config.yaml
hidden_size: 256
max_grad_norm: 0.5
train_tokens: 442700000
MLP neurons of a small language model. Each row is named by its layer, matrix (up: input weights) and neuron, and shows model dimensions 0-255. Each number is 500 + 50 x the weight over its row's rms, rounded and kept within 0 to 999. Numbers have three digits each.
After each neuron's rows, "fires on" lists the tokens most often at its 100 highest values on Wikipedia text that the model never trained on.

L3.up875:644511449525553485321460474535530490500489543414463498553521532512498397475495480540449484499540475465590450503416544430512426501483599570535467510531520447507546454489461484430449530599481506487554462562484541415500540511483532584530541540552491496503511507452559535509558453517415587497620498535486490612401438462493462514482467501552510452513515470536504464503458539509473461519505547525570489544548479579516536550456422427519542495490439559454563547542520384596441547452497489476487447497482458504536478501536482541550496539534585476602467541403494560419546460512588493568337430461539498583437503516479406527578508500493511549555563549461448573514537525545459453442409477476480580509473432516467438619506489443512514527499489561620519498511461553451446527533397483
fires on: "U", "A", "E", "W", "L", "I"

L8.up919:528402495499479528471469550588480541545484521519492443495456496477581456466422473440488474489354512483489534455508521450493470661465482513466486462566536482504532573501478397512548354511494481554494452521508481519580388482584501484546523438422484471571513536580550463449444422504482456498417503554511474507535475494482526474459537564561515486527429504473528496488546426523490506520493499526511532505582542416516540454450381561611532451513570495450564563487510468514522583545471534431466481563542521560495540547535461511518541537477395584573449487429515414554476560454532531585441474461446443453449510556525588539415567473589585454589468502526566456468487513400440537517542432459404481539520579532644472560437503447535622483484556563481508523547486483585467475472502504
fires on: "z", "fr", "k", "um", "s", "ig"

L10.up777:427486520360591534532533504476458512476567535543517506420492519562597539522479493565499492522407529463467424418567385509491537454470490492387523523456538480537417473478469356505542490515573428509502454600474579483471503548520543493558509440546442479456514516405571445509534511512434495564512535497513590411483601486381545518368418532512450490466571416486484549557546474444521577477513464512500588455430591533498537429517468489511569500446490505497478472472524578487516468561453488514473544457493423470535474498469496502532514512457508547489565480507452537565533487515531511449472448489503413523471569471541422554598392528443527484425528514562534418561415454523479551493508525561523592546444536485482476478509494516494599645465525567517458522527571592490414608541490458
fires on: "ad", "fe", "a", "ach", "st"

L5.up767:529474453541445380515614567500503428516487547528486500487499492456500469482535514516515525578506505512480618486631574449475612532563505502509483486389515485528454519451523498555502446605501515482529548545548497525429550497552510435546574518515484464503464537504531522509517553480517544551434633472475483541490464596437486504459500505528448521514551474472513553617514577463524535474511509524541576448493503465468531435515436587578546579518513496462417445398542494573643484531522505471535426469483497485416430550573469571527520394499481419498436486405467492425515631473510388455482495491485499596405536514461433560428434483490565442521507384499468375432563478508411524518542480458510491473449530522569476502522494472500454467467490592543565500433464455589489489433497415
fires on: "s ", "and ", "es ", "an ", "as ", "en "

L10.up111:518468609508480534425477522485480487560442545523541461541477513600577448446475428530589489532506529441521525498510487480436569481503526513558480504574438483545418639556463495430518491451492486473571447572453455523551569564458386474503530506507450461514489550496491557482544464528507513482487485552431495503515487509528479474439515493441505487527531525501484506460522459461517491501512456535616533472614510465496454609543452483510540445426539476503438450602475583518548548402465558446394434480453486478528562453488448489531521418486503521519454446530479506473409434598539432542522621528550487586493540511521483428508456438563455527523556493460581399494456454500465544578413461448405544504546595574549508540476540566447433447509508584535513562523338563504419640440413513
fires on: "i", "sp", "rec", "ec", "Sp"

L8.up709:538480550564466482437496449490571434480520495576507466487485505536474521455542462554634526535466563491553461553461544514489504521539485497466537564464518482461491626524512507559624531466514592510493501576441498547520542488596490432518456537466421503508493451404502444456525514563468559510515477548469468516459467445433455434520523474463499512503516428522497509454540501420520506558520447486510589485450521517460475555459483552500500487548482577485468509494537484581594554395441507524470597536472522595552491516540435506527497429512461552516435524490511445515357503563553499452527625460528475600532510527532551438467434425569504522445503494387571480573517478482287524485470446405426604459527440524527523501448438610420495492565466569439475533652499466588483487550505490
fires on: "rec", "i", "sp", "uc"

L3.up432:507417487500483495460532598561569496449541520483511513528468507510472373530524531436560482549469515387491519413519520490457508560577457557518526490509573508511461577614519457599404600504515529504498527498540543559562494524545501390501432499526507471496517448483551523470428543527493638517480487564548391585473550492481512385630516545481468492486540486469501514635572483503429467532535556539462552418483516517549485533485455494574507519560514515478530506357451484497582437390538511529429468501403546496524493437671474536521492413561427496513463432456493504495479535484484424534471476428559481523442498555506478501499435532562530503468516470444515472545567435588387523495444512596472520584415534541496492501479414479452534488496514546424487502532472483520507422578455418
fires on: ".", "or ", "; ", "=", "were "

L7.up950:598483492535499429573503505496446425476480557565503434517471434527534500500506483482492527529474507468492452551589525483539523598499451560500504499381537535472559447607506463538535461463535472560473576522478591462490505496487417483558522504547494472542544505482496495553424395484483500505407469502512455559465527542456524480519527553544478522594430442450506488481535454543477529430506406535572443454569510505527513463466426543580521532505548506487600555409481576516522591532481525478463368594501427600506520505501465678547506535455488412466547446465530434584501579513491412478502454549511481436488527481473521482440537431552578497521507510435597473414490333555453515493464477476498515527487579508393466550515502408484565577602444524438626484531454416530552479513508477
fires on: "l", "s", "-", "e", "ter", "ad"

L5.up745:485434519515571465452619494494498482493468506438504464517477464552544537502534457537573571545451517494512460580493511573462558511567583482422474545427508553508516494616480577456535529421524438501378484535514501579518494409513440444536608560476574429505529450422521559551482542466494531526444569487554489535531592444430611497473444524499559428498494451490488375510506495474593466563501524519539525491522510538507499516501390449568501557512511494442439522499501425517433499560506494448509407530482509483467433539583472552499522436506502534487417367487484496506578550599509419518479566385519485497476529403554442467436386495496546488572469419444593512522514422489491535548485463497457519475434537489398497530536546521396420538572529550523538450481490476600499567465527367
fires on: "a", "en", "s", "as", "oc", "es"

L5.up828:538474540538481388498541562498587453509499551501504523485507532460515507503488530448554464586480511479487573529498484534513573524436536541556556546585535511547522493522506522525538579384513505487545479559536447622466447492476520426514449481525495470381478547507501450491536508455553555486445510539560521600431461546394523462463489496501433490564488548515508547508551516454616558479523490505567569446610503530467468608499468501566468537477440554437566448594634404577488429439536498454438517546407583553441459449548473453535567521584418460530379482469487488571498545454443508538483516379417497407493487429496531554491409484543556465595445403484498460435585488490481527598464477474482487500517505544490493555517445479532538527491403533481551408517484467602482487399540470
fires on: "ing ", "as ", "at ", "en ", "ter ", "om "

L3.up285:519401491464471523382501472574456527504562533452520547570448494380452418519459505431565481490470532403500464521422517443483489564510546566522556454512492515501490558541416457500520565560487480458474443487511460525505474441501518531549655500596503465523599493495544503503470526493490566489423474592505503639518520464493440456478480524593445604443472518569465538545420527488438461567520604643491449471507512447472503516445504488536536457562439580489553474446473533462502572415524513472507406498478480600467519601518497537545473570500497506481408485431464482511536505538512512544479514437508451567535519456501404566432515523535559563457511550444472472469480505547480482419548466563485524515387523587522470554490531368468502569464610558541495507451502573560490367459419476
fires on: "P", "T", "V", "G", "A ", "op"

L7.up90:465529529490531559532464541520448449491517542510598410390495506471476533533511540439402486507544525509550506536421509495467541480570533544536558483460478454482443532560386435522582531454500495471508490524484584533516513453531511383487494482577387579449506553592533466470525491516512517539462439597476576633586487625585487517523502521555522527499489516499528558556637574477417450459469418557460485484569579482442460517491386534543478340499558537482522435501503561568472598476451433530426485522518505443468442441516469564525487548539451487486459503497483491455448517479499401587481463587433422567402521496594508532449498484488542441532542426433543443420526505569505437465510509575561522537484474461446451553509490568548521604460488534523482448501542533512409479503527535
fires on: "b", "t", "p", "eb", "m"

L8.up5:454517461416447555463480456510475444489504550488467500505434420532454483553487501468488535529546513496490513532552598448439547570558472493556511619428572513424530448465410479586546504469509585506567544490462478472584484479483602462482551409530468539514546498434566502510550578560537498483412510567465428558477501591545538471450514488581523462524545477396491506481555550510434552551535555501510512382464524487354524550491495472504463489522531542450531437472489536532573578543506480509554514576477520528474522490536442529551426440479497583445602471470486529516475529525428515497541461492505424402406525487483471502503490462575514527562488529544671387568468538598473545445445504579500520642503574477427447559504554513458486578505422473484503429464473482476509424416446384
fires on: "ain", "es", "ast", "en", "is", "ad"

L3.up149:507412460519485505505434486562521515496512544500527482535467496482531438491494526461506495558455568439566507464536461502463471575512576535507622449455612537490503573531523412553516564442570519529485481489546539569477502546454550516525568406549558520546521478480531500460390557500491602485469530490519500539497451579401550387581489513507488560477492545526412532647559503425498435559536512568505495449527507499486516519450439587641516449619437558369572462444477464465599540398552606518437502555414552446517469484607424520561506462493479469489455524465498448515476545530533461489426459421515425490446490526524435469478455477613527544500504474495521438447499481543438481528449475591472443527375507517513456549459520450508495498459553604464455461479514484517573445521564413
fires on: "a ", " ", "s ", "i ", "e ", "is "

L11.up624:535423484436566467435415485539526508409503490422615484490388553530633465521524535484526533487533648496474519547496512476453576540528539516426555485465538374500503537516465534509483552463508549450521553576503550496506488502510467617473471545479491503555546505406534531498495423565546510482466480554533495397518541541566443463331421509479484509606497514518538517556435461448471500546481430515470413545508502476509558477464507450604574480454509504561464487403449461480479526567448458482479458457485518545556628391514459509501542450550417488519475561537531412484434516509465479523501552459495485614628516524571464443504448499529474573443530483595596415513409426443530558456496520526569545558484467511507515469453465487511561507429450507448484448457401507520486535443468468
fires on: "o", "a", "e", "es"

L5.up882:516494473357520567328545526569562496521519545421529474515472454512541385496470531452544501510490504550550539545445599502516458579524511491486449515382601416529538515464454526466530472524550491463492509565573510500447577504532554407519520490548436504529482489489541513515422526444465534525461484515578465609396483417491475507569479494513444467493588576476439445489466498522385484515552633578503508528530585501526528445435398551536487450514540519422544472472485443501480505493498489441439472458529496578510484442472503571497525596453510513535378502385453507420485442532531478557476360520532428501365583558571435547578534546478490518455591504537472554458484485551451498480525499517472579514413516471513452565474482448481407501496520512562444426473444462489497515508487494
fires on: "T", "U", "S", "P", "A", "ro"

L11.up57:561379557392467542432507541466562570483579556465574524506426465617481518531574486507645470477460534516514476622530570440526532486497504536514481533527543509383425538538452539453485580437474614497523512475511472420602517553566441475547552501408479462441454406439538517539485373460550515433566508498516549431575491419571466516425445484528512499573486543491541385541464446494407466455509487567503504497507546478505534527493541470470527437431581546490559474496424497483451522594412471451479484460463532493506471450493503554584474434495452527555450530478423480549439455503472509509553442546485449505477567566533426487519511551481520435450575564518542470440480464494543512510465463517450589545448507531447456558425522590523464542447512464574455514468446635519508509511411529
fires on: "e", "i", "y", "a", "ip"

L5.up186:535514453464346489423578438459524443542471522478478537504497519505482474500478498540457509527646501442477386512490447399571572542481540521595619465508517490519547548575488516466558614435497439516517499558490466485543502569444506541531596563595455533461502551497568481512527523453499637520497508474469542577486494452566452474537483475503450450530554569558494502514526448474485496566497462506513546492480485675539550560484439459545544523462513510484514591487584495528468463470496501325554373487506412508477354452508488501496509578475442430496514419521517467475556540480511563598548384415496496501388528506503486592513443503534536518517570499444468484479499513490464443535401439482482531460432476525494466509583496453429464519523522502569516478438516524548533460462445467
fires on: "a ", "U", "i ", "1", "'"

L5.up961:423492627448591523484496407508458522463539523569614490455458483563608619501457492432468510353484530474444492443460506459477615471377528509436467518433499440468430515558510560530499500541477547439528517486508578533580521533621562598504437498467357461409533522492487524462523510583482507436466546540471469485513496574480529472431498458506517496492545561450492459490478532486566467490502441483524584509534512424492515480486486456492509533474534589502457504434481516568592583467514507480500512616577567478397442572438482533547510484524502434502441476474477504558530651502497464486495516480465494519577496526515504481496423412508524502442398484520572492466490448405321516510502529540479583492510487513459478469455508550462520517577462494421515517558485537591478509521559578
fires on: "ship", "wh", "y ", "\n\n", "ies ", "ip"

L5.up419:430490521499516547502514506499424545443531590522555576417466621549561490496485453440403534468522532434453534443543460520544626541508513484473516530451464413495462496555475512534508399501519431589511507509545488445501518500564525539589558474399387361450551514512545520484479437503526529479450586544491559472502580544531509439497521436577471434466578523499500481485506535525589575508453478518546507429539517469418495459521492551498538481420572564509526612479494471437457493533374508428488555602573515525532466436478446561518410470476488578548399500445459464509515595465516485561570451534436454455535562502456522452535440456491580483587459503568501391450468428423452616547518448422493596512466506471527492515453523534563445511608528513518532520568498501567495559482532480
fires on: "\n\n", "ost "

L7.up641:515543509499549504542515552528562431491529497582483491537451447580516475464487493488590404437446482479420515411526477523488496590496508521401490500520606421468477516608529522553502468492488532462511478564521512533498509543586489479507455442442557479521547597531542514499557501549514471511444528514568501492410466485445457460513502465516401453528492556523500463510460472456525455512474443551575571482437529575512531531509426578495594410522597603522440642427557452462453536486497436540535421523509525470558460571435457520531473451427501452435535504426503571480373500453624448527396497356490497467585442466524471533439538476549557528419489496474462362513535476466439554542493378576500499442489475543490531465424550420487468476523495611495561526549463549497483542467578439
fires on: "an ", "al ", "ed ", "n ", "e ", "ated "

L7.up201:576473487501564473371559472516585450476449604448533548489496554546453457473429496518473464543546509478485538460449482481542510597418496508495531495487544378559539542503489509414444480471498456578538491561426500579499512461443534443523577523551479560504494480532642500605435502504543578490530493580473517643477472484524432497540481520583521439555534502449474463549540569519442373560552481557581542485523501551473567429453446491528483527488592500466510512469566476529573451518463479345502429504507420564517499478530489525497542537483527421545511478403539469427414464523456456503420431516497491529454560513448442524446496500606588548540565451420486531432596496535432511516448453435528573503485539528545459605505521487457445478521445554514458421587476421460521495445418482
fires on: "A", "1", "D", "U", "I"

L7.up657:568454532422468585497434477413461428484458556472556498472429462458430500547488457456554495455424516505512532539513472471581561524564493514571457546415542562497496442536438456513545463451445484504544433523492602509591474505537616396520500425551410488520498457486503495439476522498525505481418462601454548609538557557523559447456389545558405581523481561541529536531560410444427609542505498524506476462417565535453548462469452484613499439477513530562482497379506592548573455579498538540476452606497494525463468570520492541559490482489510493452504517481445451533450530519414505499593437523500425503508614440550481527438526499533472471518493452472557528481474499524564433436514508433529551558497526481506450458593604507552556578531425492520483429498492501543454373430485507
fires on: "p", "es", "m", "om", "l", "ast"

L7.up868:520512530559483476538600524534509509484459535427549507475491521469443507525494447435492458511550458477572556603383461456488521647416483616567509561499588465559515450474452480524480443496482532537489495493444621557565524483524483469501544519555451549558459470531556484498496457452482555411525533561518479595549489504376489492514421498519504492505539550443479460510516516448486446497524499596579571449393551536493567451444512545552506517438454531439571471510499446576512499438454502476451374436546494510507508454506488473513568457477439497513481493401442425475594553494528469531473407536490423552443486506537457608481511565522547454534540449448524492448490499492532531405507422572453600549445583545574474576587550450490546507550466549612488407478448499607473415406485438
fires on: "r", "U", "O", "el", "A", "ou"

L8.up17:525538600399512555445445572529524509518454579454636448590336454531485496440492454556597505482426552499531484541500485447523511500445453522530509544491666487523483543610428618519471486311470547439536553509501510489552496547543476467538506454449456458501505493408569567516517499507477476382537501480556486524455575507533523458484513479521525529480606508543491500458524375472428461551521554541519555532480537508498520495465557475488497515499591498478573534415538436449476472502539519560492576546516620434515551456445488464523556479449424606542511479560450535486502454520513542512460499413417466399495427444487482567515432511549543481442557503482559525467506499504496485511443410462471501531535600566539474504528546500454523522520486489562540545499419488472477468396427463
fires on: "ti", "y", "an", "in", "a", "g"

L10.up13:510487563530513430457531540569501541493545494440512452480504514547458533439524525605486503428404554477508583490459501392458517537480451520477532516482573469523507484576500462485564446448497632532432500520481483483533521451501519354524449437548496577488549516518544564486490462512485472431562528443489390614530517581463460494407488452480580547584476474556529433539521365470400534536475469563480475425419535516529513540401443585563516504547565545547566515442539531512531524488528457392495434540483463440431509572526479538616544562476517436417480454575460441434511468490401500545421450484441485548536476503506422552468533521556559531483419457483550461445505470416512603490485477545492511506514528525535459480532596425567502569533451517615411432506523564570438519539465533
fires on: "er", "e", "l", "c", "l ", "B"

L8.up25:518475532535514540585470486553424459506440451486467432443481507509423523452516410476495515477501557502539496497534461459522458524497419535513586457515544501542424442525419539493601449508552502465464490463460555491514529510470509477530454452510527485536535404456525513552371464501423492437480550470504395501502572495496601524541501476504520564554519452400484515585509478468409478591545463541504454434514627613457513443472488497546532469468464508541528587449542554459500573515525591584585425530430424598397541475538482488571450522447481377471524562470504436364540528550529430523521453508450442525454451588376437536458568482490644549463480476538565510510536454459502498503525492518458507518490517513522515517445610379537461627492471520481416542515496452535485450450505418
fires on: "l", "fl", "ad", "er", "h"

L10.up522:527484521445482529492430471393523607431443578538450353595442430458417502572521444500555433506471525524492549461534556421524455651450572498517522551499572608493466537579468513538482546500497506477520494452563519519547434444468564487530486464501480489536483511575532447534429498577495508504563553474517513518472537502549608471489466377566514509514518431400469503538573430472527463492549509535472487465424500501461656524480471609523455449471604556396592544369464473566548529511435472500530522566529477555467526494434433535532469581474496562474489476473495546556457572485426481473554528503406438513546543452472409467497478427463535534512499498498609512430443526503476590468550550563551521519481554523498450497485532428578513480398495488508546424475492498520521440451487463
fires on: "t", "it", "d", "st", "ain", "'"

L10.up105:497554521512503520502521442585517377560579507499495476460433482488578512454501500523548449527461526485451575460600477461525470467454487510468506480526431414498494491465514486404594493494505582463489487541547476371463457549539433490550439404404448468404568572412529397467485522570549527440500507544490468584513539469526487486475404491538433405568512505542586490555570523403540521457543402505510572522524553535410569479530478503473564476503479540456492544590567569549540528526455513495502582518533506551538489487440460460607474539459582410540527530535509581498494454556490446472508501392539455583524561608460463509494563469494465522419514570502467446561527472502527547411510470493454576607546486456496425523627500584512527540450484444519521446590542412527452429491427505
fires on: "f", "s", "ef"

L7.up752:544442499505483584494481474580457507540490483529513420487383473433481492544491488513443521556485562481429553477505492475509484601456558557582483540523570550408472564551401442498501480493473478406514454577478490568534416527532593448619538490561463563491504551504527446415443472479511509557481461611549547535468498531557527479595500486586432548495446527435614481554593450506439442457545442509488584501478562512475554463489369551563512412565554550510539577416522476551564476452462526507446428591478487523399496537559479546518496569339455510420545515418518470453434473462512509550463538500439445426451536427544450603487515476497581510480512473457565435525504505526494492473467447567523537583487554564530496479555583424542506552473520494513489518564532476493399431488506509
fires on: "str", "d", "t", "z", "k", "th"

L5.up899:548494512507452468456561507496504453588462560477546524454476502431515461588483455458507509535459541507472477598390553462528508641522521456536559546413530485516462580590407469460530506481521451566503434469410505516517460485478454440552668434544551492491559370491521544451349477493480537460522533552501550597456478493612491506570466524526530583469493535595489480463464474478538417502516541571477471481610559514473533486453483462535500455564518572442563462546480498523521464526445537357454388451573492543551459465511500532523547556530486541455424458421471564467439483519532505506481459525426451459420567530603409558507496519509586535474506458446469502455442434543457465420495542482463553511458516488491490488445596403469497500477568617582467498496486542488476453454520494
fires on: "P", "T", "S", "O", "L", "oc"

L10.up431:474441505527511527501419577506441454499503573453577342546482501438535466514484477467551402590521529440402491489460498508469571485355544513489508493511468547456462554495477477498519507499466556517526469518441650531541549501452618457478485513514448575592535507428549483522492492552522595463565467526479429464469472607595480461520513555547493480538628528472512467452597442510538525567532400511517504448525523530515572504500532455464493489463564519508533451596556559568496475504426542385477463547501457464535429516489515483571513425470522504483531515473447510496464567540495477530549501378594477573475596553549539469510487412530515540526500462500551434545489430438377478500539485441449536405487477509509512430466469542478540518487546494526589313532410472514477532567502526
fires on: "m", "sh", "h", "n", "M"

L5.up560:428508499448475441528470537578480471492524541472502565482549493409507436531541506592461454382523515461417530441565405460451527548475509507565580549560535577439519496534507556574437441421595548621525525591502462508569437575436566572483566572480492418460485451563543472461589476480625517474490554600508577624457497576434533471494456482539490554493471555499468489479521438428480485435497512539557635447492488530463492495511557552533496411507550501465509544455593574498546410373440463573499512509459545496495509478480467501502491522482431580437495503566469450477475504422586514551438403489427498558462498433524589488539417511483493494472523515456497476404545497449545500570510460470495497454484530553457461444531421426541428516451508548532514475460532607564468447495509459
fires on: "th ", "d ", "2 ", "6 ", "ing ", "le "

L8.up437:629488417473505470493546526570472428508533540460569555600467450491490502472564506522504532537455577503438455458558510501428596513544482532518465583525516443440502520538438489454509446395465542463580543530475432547515568528448460432581554587509488547431590508378549498594384503504517586551493540461581437504465465562486547503430457502508465408551496474466511479506521472452485460554542592511474573493581572544421483457522352534562503509553591530487487441483460434491493481436544528494564422495549543540473457496574476594587476467521525459533544503508484513537515494474452441545586551365455435525535543511510538537436441446542564535433515517444572505554523488527461471568418505544478551449492482550445403534551421551453469525524483479477564389492487414530592493459481482
fires on: "s", "en", "d", "a"

L7.up294:476494514593575441485516465486549462437397555540500472536506491534477496507524474565530541563502573406597567581533518525488479532578550585481515487442518490526502496539517494628484486413524530482471477551532482601511422427514515396473451540542428450430504485475515519423553531433502569487515507559484438569507476510462460434539495425521464447583531519478450443583584549406501485512538502501503524464580520597493506577493427498532511519560497482473540479491520390502486525431462509487481481555525612437505477447466426576485470559600412481501381484476478484553466604566531451520496529426517495548564504551573568510428395498500490533503506413540513553404573475424430478541432494507443556516456478593516483518524463505372522472582564565512523401508560447587523484362514489
fires on: "or ", "p ", "ter ", "er "

L7.up59:508488486459506518442554478506483510490485494464528497500399441404505517503526509499481500425519588435460470507578522401533443551479479556606519559545564437394514470597514506544522461449493523526538492553430426497486476535441548455573606413494492552477568518545561516503402424552509549526525561468535449586548522608533468486467539524461571417531475524553532351578452518513389450404496505560564528389486513558528614432473529540536510446574528580441534472426563461442486527465518444493481471559601513505556534513484485614474543517525515425515588511467495497473500439589393442467507545453425469475474503561607593529459518458479621473517492518439601502513511424514438477525489514568520528538465472541505465533523437419481415529455451494549509506443509484535471429466443474
fires on: "ber", "ur", "d", "gr", "en", "d "

L3.up462:568452522544501549466497466497515409474482545509608492503455485482493428477561474516554539484483554502514528499579502425488468611473561588460573523482509522549503587550440520529572486449537460394503491536507500590589523533483482503543564528550453590436521459478541497484426572505492568504459592531408436593491528554500564476528430493542478501495486569560430492628518454484398471481503518511596528431526531549461545570496369510674493517486468478397476551471519461482544453463536494445512434516572509559466373482546472563486552428507451462551470472443485499479504546541569458466483492491499451525410544494572410498477449470528526561454486463371567511446495506539410507505474453508503512479424550515516488494509452429464486462512582550518498423476453442637428480378506409
fires on: "a ", "A ", " ", "F", "O"

L5.up179:566407465539583544484450524536437546427465510511555539543413542552511495482528529427534518601494563481527452475511533558398503519500589554530506535476515631474494506568456483483512485500568417492462484568484517607399495400506550437540582537565484475466504482406520446450429492543562511469486581511488431565507558563519548474563436518497554550517462555507584449563528484485494460536529535603497506460556536458445524517456387480614513524458559520490467492549541514397491446520552522461502507499457550464497406467594464539546549458490557532572498529505504525492452485518475403472508537501521482589586558501578555406465414473495513576538436446403517496472588443548600497572489441506407508488417520475426476501509486492398455454483532547533514396406410443521559498412453463
fires on: "s", "o", "e", "a"

L10.up202:546429467418496494407458632496457559402477510493585442564506463482500514544591511522467470521520553467585499510533476567509542492520477531566548500519625549467510478514441374450516507472485524508545471453462481444615542472450530513533416460421396463493566490440565533473507449623550528449556503463480514556509530580564491470458439511532444510567508547608497409568534542444447491512481503524451492449479522491509510465503521487515556428530582498478517480584446522397493504452498476520469556524550561454488431353496494559573554415466504529497588559532557506453485494575360502453563524494448434512449544492491510438528430495540487530440483447520555353513517529489536535407449435553492467611412512513374442538546520508440422516547469429545500520469547511491528538455489517
fires on: "ul", "t ", "e", "i", "t", "ou"

L7.up304:507460500508511443600517615560467456452488574614508542488477492442509421549542472400508424565500529479559482429568533474505594593508510564488481447521532490470444502501507527620434494457530450482457563519532487576478463406564556538526530527581495513421550497466488559515431571505500554458436560501488580527499516566441568475459487499534460538518477457470506528528483500531558505448522550542463427484587494521496515498491397415590455506462444513473577456483437487505617486374517494477520558541472585486523395522504495533503527416539492436484475471526417385526407576513501419513528479453531468488544481538548548580505436421502546516461414435455464508447563446431386498538513466480517472474461521570548462548418420515473467452538476625376606524510529448539563546490526417
fires on: "and ", "ing ", "or "

L11.up302:436475544427507607519462517630518398500531501527550498557506581520488453432515536415434469462514496455435534458505497494522556495475528512462517487534558512464399489456481456467571456434474601400530488522523502453508463518471442458453477458496534462491539612410589434496528508565616483489531573495509442478498470491491495471467480509505541460563489543501441508493543431479535580481447413542512503522594515588353560496512511563503471378448587565550502549558459500494496480379362536455531540479521635438508470486462491516567469457515578467518475549530480512548533487527521466504505426426524457517433611536481446488506448510505524491470455430493457477449410495464594586451459484511549628519562503466504465462577528531534526538502478556576597510554373549461552524434420494
fires on: "c", "C", "F", "f"

L11.up863:458455493547622570555459534531510408481479468396455473505484508520587515464496524479448434548371542451532515492483459435541526503435454578493530472509522518482353500509451521474628510383421500551515484508440590515441479549457554514525597449521545506435543496403497542488516434493500502524585525557466449478441538494543556515478504571493520505547626481562524408530501413521558519458467435526515482463473571592523523540499545414499502505451479465501501566568510480494423563485450551509466426478473511512590399490480519498527426426395603491633480497516475470547452509516522434584486447482603428545455612512526537539491491500523435508491522474527526451558527452514460453464590392436472492440434555525535540462472536646502512534523465575442478512508482499486426544548494569
fires on: "m", "B", "M", "L", "b", "F"

L5.up400:576486491469508493493497498471537475543483553396504551515441459465552501524500466470571535481462518473532473492447493365536496566481553599542569552495499535534480584603431463460555474483502486416539424574465487551495468395522424497526645430535516486460481518543528416485405516440551557515465537513444454568422429465513463487480470434511516602508464588577492466489499522438534464527539574581563512490481542536502498501463486521582519447567466542387473519461514491498443448493498530447391368479503439460446416528538477494500620579491515527481376401497503562479487441507597445497466519494484458554362544455508493588563496471522512502600616531472524515432459435583538511434408563494487525426464464542513476518467488432507506487565542585591509538481475550548482463474462548
fires on: "V", "L", "T", "W", "C"

L5.up157:512403427529487600406446549535473457525511548487521559466444566406533449524487497443548519511476511492548489542440529413536471612516585521543541545471567507560528562553450514458520526446493460521499490518531465543442487483518477459550635469514387503394506500530548522518470519469536537508436510514498476559406454500514513474513447579539523524521462540513469488513452547456520468519527546549524560488523561488427538548471431534563502490467472549347538461458551551496508452468523508420397517514500464612531431512559475590548543532460444436480479586412481468412525431528530493589545349438461445531393602460603471550514517527544525422544537456458465552455437430557486466456457571511454536568432483504585447535489525416463439480439436525571441527419466486535434410475433476
fires on: "P", "M", "A", "S", "F", "T"

L7.up143:486477487465548506426539484676570516517479469437530540508439539429419543490452512570438424524377514500520498437476586410456479599452564500522482528500690454507548456615418438430542419521531524460483487589455556488502348451577588543655401493505475504464496523457559449547457453452527517528491521492547471518454534490458506509496483484526433487485591483508555512532443566515478444523564490527463505534504547539482552458395377490551567507419530633492510555461453485537480502520448600458447421470570451487511460504529505570536559389448498453543467561539475518520488545472583506504430520472414448503492489525513461525517509466500536421474509550482571506524504500496466468534517478510505529574514505539558462578498549437461526600439497533514464465466522489469465447528499496
fires on: "K", "k", "d", "ag", "S", "a"

L5.up64:522476445419513501344483477565534425564465530453495472495461479480452451538482489515523524485454517511560442578435546401539483551589591568539529510497534487585484580561454459469499540508534389472480486552491482544485525521448466464548594554551513483455505460583588595512417528479444563499472464495467457612420443476502453502489451529524482488479465544585461476537446509485515463548540454550558505521512543558512496553463400499603499485573496530457581431466480451549454524497492503384507436490540407578512476526575512497532560472509483447477389497425479489415504490527613519536416444435475468545410548444546427639509497495539538513479582493453500488389487499542474481464452468470452630477438482501521509608513581409463511577496510582566471511460506485519454461468415403
fires on: "P", "R", "T", "L", "N"

L3.up353:646479466507454481424526452492581545487516529442518545525461497498589392567473430545473496478581495456556436506414520405592474592478607511468572602468494433542512479571465545502463561441457529497559498564452487477505443449499526549557571463565463528435430484521544501510469466416507555519469513512483540552336405464559480525527520529526630453529559641532504396455455509554506456513504583528535517517533525495517509507451433452499443471490512564469564581512499496490424364518524521381391435548480486511516527509620502551487528517466464514546525469417485540438420506463542486517448489464481477515336547488506450584550485527463581521574540462439469545489554497547499483458468466474504525461489484522501467505469447402477500560468426493589501523479419505487509500509475483
fires on: ")", "A", "O", "F", "S", "E"